config.toml
d_model = 224
n_head = 7
tie_embeddings = false
extras = ["capped logits"]
init_std_up = 0.0377
weight_decay = 0.31
MLP neurons of a small language model. Each row is named by its layer, matrix (gate and up: input weights) and neuron, and shows model dimensions 128-223. Each number is 500 + 50 x the weight over its row's rms, rounded and kept within 0 to 999. Numbers have three digits each. A neuron's up and down rows have the sign that makes its largest values positive.
After each neuron's rows, "fires after" lists the tokens most often just before its 100 highest values on Wikipedia text that the model never trained on.

L3.gate527:501584446501470499580554509526464499509496479462505489494482487496534485555499513575501406541506506435486584472427477552570505525486398503512467555550403485601513409451554533503487556541380443401599517427434502400554503483496434591433519531583537494504446499534480507650528437449523427544
L3.up527:480490483408435539514537466521466472559485497511512503429569461540573487500424401451504378459497491496455582516535436512446479496509450462450550480529395425592501510479407571474476530516431375495540529409534443449515611445485375465487414492500550518464422559554495470624447457441486522521
fires after: "\n", " D", " S", ")\n", " T", " L"

L5.gate371:423489583437614471510407404502627614379522492486561509437464551534467555549457450486429462540554442548547496571488492456562482560525489475566449530441445567464534541487470551502449557547572371450593523514535492508570538477439424509437593488518472523508444415540438557437468493429552489539
L5.up371:423489535558552500459496498458504464515521452491496419456571560480498522578511519494461480544511478521460502532451514542561475567542497535411603468504488579445466473454483463526469622517581351512519560509574473525553480443435565535404529457535583448517465522494471522580524526412495468534
fires after: " ", " d", " O", " U", " D", " T"

L5.gate89:504513410530551419537502445611577480484561628464564456447484554496425426385394472413505503510595489529518532508361478510456538460509597522562482526499458392586521495465562562530547510443569534437463488458482585425430417473510506556531485497505462564492432529531605449589534434460463582455
L5.up89:455458458586479589573538417480533428530525487559521544520533465511373450515472446501531384505519423542494474583406461544401509605523480445469534413485475508493504588442563540490558525473472528445502566419554498443507393472523425527440481488464431460438451542406514463493509420502497563603
fires after: " the", " of", " a", " The"

L3.gate537:530485458387561539471542502521471438488583462434611538460571484517533456475501527514467545541538489542531452561414494467497497490421521409529480447424544515444485484501594543608415432499526455528518618445473447444553443537484463464614528542491477447496470503467485528509559486507462488555
L3.up537:489480497494533412519475586475519452529518467528576546524531412563562464414580447442439497487531521571437528454511505472454490511600477450617506541533452455511576541357561606579558449554495524418522561505518498513488480506508456410620482555458435425411499472440501628441530472564411545547
fires after: "200", "192", "201", "198", "199", "197"

L5.gate39:491448573502498484485524519534534513506501480498447395529514567510500480592540482539542388538470438492477485411600380571459592606453485429491512541465458511557440504569458501511514539423466531514440457580468500488510414482485496531587616490514528548459498386523459515431528538528457580564
L5.up39:428511489436614442402546531446546515471548516552490514496522436485502574513477488488498533521493576455546459490502494543532532515507433566563557515458484491581512423514493434392534554477537469529596570536381483521491466567529525540465424522383494473452536515447554553448499468446380549544
fires after: "201", "202", "199", "194", "198"

L3.gate381:465480577489495403561509587489489476489538478443473442474515427482570558561474518505467403508450465473400536556513496463531532570561497493528575552681450542528486464509578482477599495472411509518459542452445435510450545484519511454510496593532501489559409490424542451594510433442523476574
L3.up381:455529501545442409459478588493518470461591542466462502423414430598506499564475410477554429509444396545478552518511469423447507544487514488561495475568452568592566492504571515513542494503434491532453482554485392564499602415437447454455528549523548455493461501396504467507470507419473421526
fires after: " M", " K", " A", " D", " V"

L5.gate494:504450508443508574509603614509464439528470454421591541465497520561550474453494602513418492505614494484419474334530507465555494483490583464525522484525535484511485460466554470528466502449524494551462420430472508583545547621505518452458479551476539498497527454498503528522521499514621503520
L5.up494:500424446452521435464453462478505413526499440570499427446426549507506382530491441477367557509514569476504505533551606485557481587498466418508518518414551455486518466452580548642540535434503598478506571507492522503458583522420490530487428502472486536399569466523529543499472539485450519520
fires after: ".", "0", "1", " l", "2"

L3.gate586:566479487461401526532458516462489555428443442468522444508461415567452535450494563475488469424523489532481538565457529507472473545521376586531505518494485580554445494443537465485504450521444539487389526499451509525445552513427523489509447488526477489535379502534482533590584463483490538481
L3.up586:590558564570492540567481470509494562452462455450419618537576540547509550542415554426585435530437446540489551535495565477448573539507433492481517543524390529477523468516404569543511501535487432526439594612539447505442508435490517429485507507465519417481393537607484363580521492458529513528
fires after: " C", " M", " A", " D", " P"

L3.gate77:476501365454544658494573543620461433627445484538508552502483507470482502402490471576569479545587515452472524466513459447543516618400468494416562426527497533476471601532506531558480536547507511555403472450461593506468579513465487502497526473519581530475477453422462562520478534539565554490
L3.up77:586606463522474530459499430562503450356489418512542477520549512523480451474535531503506498527564565451516541566509521457402577468480449489443484492514465514430419461488494547548459541478609469510483567510501581396518533520538343465494452489513459499546453495470425501601547559448482486514
fires after: " s", " b", " t", " w", " T"

L5.gate146:493473458476582472464487376467473483531541502521598576532474441577512520355523487565531513545516597451492530489491450437480485488557509505500535422553567473528460531474533488567563523442473457495551510541423508436416504474509569540627502444534515541579430521527523575528484483625411460520
L5.up146:422420497459512571478493438507490434456454469493565601447465409545441533469472479530604440493555431469505591454541532513520506502563530487420504468521416442515491537425456499523471541489442419444511571517461521423464472445423570543526579493586452546536419505413481581520490556566484546550
fires after: " the", " The", "===\n\n", ".\n\n", " a", "C"

L5.gate667:496427541351558608553591564510492557501448494417487518460478472540486551496519556465418546533465417519595468535538482533524412528537441581482541497553568414580540537476445533527586482493440484497536548444471455542437510658595573462496507584487451523500596439535579512509498495515519469499
L5.up667:459474543443542546478559585449526463469519507537504522494559425535478466490459489481486567561462503505540463579514467545532456465489496590527523463473525416489515531579450477430424500453576495431537452494446487495472504521572536426429465489452450429477567470528538469515486468447479562499
fires after: " as", " was", " became"

L5.gate334:488477556530526500556500476500517522512435466529517408552466586541504455466516416479471464527566523459496599467535514485438482489490463536407525455421448498530454558392509607504510543433521625468560513559558488609529562507446488471493506440540518497473560530545400513460517548457448529528
L5.up334:509542474567524628517514491452559570525469557557459425554501566433528497436497483551487466468574487532539569438584455585421506437390554529450522402559547502550489418512503572408370416592496506529539460495521441567448498500515491513480423489457529519499458511531523579501486543449555503503
fires after: " ", " can", " D", " d", " to"

L3.gate202:533445462516493439470494529494479462407592568539566559496501453508463415427526574412498490468549497526468453562570574454531558478507528538603489570506535463484451502394433544597527512465509560603385485474538445523470491542535501565452531555486431474435449434573573490489473441526418467472
L3.up202:519457555490590455498494543490331466432521372586548513495458509419553445532507533466477538543520462431481447428492520498526517417488567536502500599514577607474487504507498539540401386516543564468468557560531431483502470525525484513430435509423465461423576546484497556469476507455412603534
fires after: "201", "202", "195", "200", "196", "199"

L5.gate56:540451516445569552451491629550486501418496482529578480396475530541506413429521489492510490432529493477514542555589556614540458431425578537538460447504425467455453378440503430414445467570529414516558529449524468423553499589492486579532528547512388494441498487487465527551480404477550455586
L5.up56:556523588440512428457506498522526513410432470453412482533484467535442441549436448476473455476482464495515511574457479432511491513518537524423683523414504443450453538559462537544461519461511484502522481572472383556597599537456457442530537509490474503546514454543558440556452507421555522487
fires after: "-", "|"

L3.gate445:515494393475570517454564513503456463465473519562601481507481520518465534404419535657575499480482490452471424545469475446607455583485528432500424433460537513432506518528541461474399473513512579523382515476519485440615550484499473508460468547514485477522467563456541493618419391595469567473
L3.up445:484581493516452551519500563424541541443485497476483616525459543427471424481430550477525395449401354510455535530485513527455517538482493476425522485475443522448501419541461482462477560573495411543495507506407414462497578515465500534474555467594445529602468542567383397518492431517565464511
fires after: " w", " s", "ro", " m", " W"

L5.gate263:490507500426526508454501447598521435523511485327572530408529516524562539509515444576467495550493548533429467441380571520466471583565503538446531516486495432511565552488539578604556526512467496594524486582463492546453501519567480452512525520453460537497512617529568525516566500595553488543
L5.up263:568514565453629507433514509520564594552510568517532610500511475564489508513537410493522385483485548499358504551539517508524510625534486464452590516478468503421583504510534502528504551528495531522426482540573557585464403553528503511455450493504473549427421565401479466533543418554583488499
fires after: ".\n\n", " B", "."

L3.gate765:430459501439484494458499541469539372411542496513519483406486539521498498549517376582487587398392593570464455454504529490531538516604400584584433503527564526506540513538598487532459481487531493484510400487367511416518453492512530521550467545474497509474520533529536493406547507581504495520
L3.up765:474477557412492444412464581469511414524558535540488553446500494516449508504551441549479572371406564532498417449523535516518461485552412524514409547536609544516497518491552490537461498449547466472473443527340540508549588544528531530515505488465525483370532496477503488526535442522422495508
fires after: "0", " the", " The", "8"

L5.gate492:412456506467577452546513568531496510466587506503567558543446556457546510531451524477512446554595465440458482506449459557493524529477570512455468511501437495555494537507471510583499476561570444464566536478505570462493568483524574513490534561521543509501445472492515565505444459484421558519
L5.up492:506499560479494561482507557574469461526534507500505505498477359525490453416506525477438471481563453530525477524530581505467548477517459486561503514444491407585524426481534559477570503555465560496529531540444469550423544476518539533428465535500363470432465430448446563474512524525478533605
fires after: " ", "–"

L3.gate764:522548512455520517559438589466474535492552522367447463463500482416441509441578503554483541448478442565481413456460533660446497533572464488554429447587510403459553484538532442447498397442531511455506460548443410513517435572452542507505495515499428501429566526500521526490470514374462457511
L3.up764:549536496473524482545463448534525477560461495448483487457508490427391629513538441468429465546457435518504480505516562473472499465604472516537562607520552489493530532472442482462473438480428558468512548483452503447505351590510507350485439523458408452474555508489502628501565478414629480519
fires after: " University", "A", " A", " comm", "ince"

L5.gate514:497439535478539450567463546516433509563392474551586519444427442519487412449481468632497628546563511454531474515523497482498479465499491467617437534460491406460519528381540526498532529453466483496518503479520451433551575461501517490556481525573502508464520544531579473477410484588524494526
L5.up514:498456487551553432487463520485370532490468524484501461513552531503503483595427496589528502474415458409506526384526497466468603455427455550521480545484483452491507452535392491542441465453424464457494566419561441493447511543517496480446599582558498490474504533433553537500554583518490534435
fires after: " is", " a", ",", " was"

L5.gate162:576474489508532441439525542481481455424517559504516534487473488534559471402577550455526511445497545464502520611591459485533478507382558530612481530538521522442527510450528464453498378629446443491440539546477413428542469571450564521568535496524526516624450599508527506519513398511487498545
L5.up162:451588578578498585563560513522549525487460533479565541544566495493420547514536467506517458606462503474423468522561477610519498498407472564415540480530484528458556490467534491530470464531536493455585517473523477474482502481563501501472582536547551506482447460529537545425521495486550430495
fires after: " |", " T", " R", "T", " Se", " G"

L5.gate616:538493492551528556604576539508426480579452548489560454529610587414577511590465561483529445473508596374462499538562546522569524553473467480462443457604578511515491496480567487484491403503417482501515511524460561504462464562449516484462546538542501563515602557463560505510473450433537421555
L5.up616:458500538526602544534532496504551443509529487591535559469548479439556524569528399565487451487542471482492461526551501486439571507354560544496517518538540496553592514566588469491416487523480435543561581439486476417408514485491385487458533542495552482427537576467439447486528487433487500551
fires after: " |", "-", "|", " Se", " C", ";"

L3.gate36:542495418450485578529512504551488415558438477526555486544369508504534478490464429615435511451582527471487545551515440444558472492460521533545460520465386522606496623454524431547561496607396600493407548398526507449475536476472572477483405521510439483536495518476495451475505546486492560456
L3.up36:444529501618468599521484482487538508463454595433446443441570446507583620507544472396472474496549460585451488484538484542496538513569427560508535512514499481560554563525425505528588560539443583477476486515536505473448438565488525438424527411510530487612499479470477562525501591483509527458
fires after: " ", "otes", "ae", " mi", "\n"

L3.gate524:555493543462540460581446501557465466457437460423593538476457506436533367438430540508509467485504511482491513554424552460536486471521437490540502543505414407474507489432531544564552406511525487499562565452504376419503454500490513529518539616586436547515403487613511575472468441420483444560
L3.up524:483566536463538460453391518475476453522440534509504467399435421519476478370458510560385511467494491526508430571532490454491507411414491418538542525514550497563521519468404507505461413505544391579527522494536428376523530532464443472501500567478433514479551417495539574472458578452462453500
fires after: "\n", ")\n", "\"\n", " =\n\n", " describ"

L5.gate622:517413558478451518530508515511464531455490531498585497514619532480532471461571521474585531502554524493565486482434492471595439478482461577449445491671518481510549482469570471460523437493378513514573554470511553485497531505502543602532593575499458532476441521507499513523446503493541400551
L5.up622:398476553391494543525552456487512570496507535461585472457503579566551484468526572458456519509495525415434448475550582439451580463412549492542502444594470539422615422417534602504469539425495484507485472499593436482489565491494549499455577548490615487563465546543494453556462536549523540518
fires after: " |", " Re", "(", "s", " P"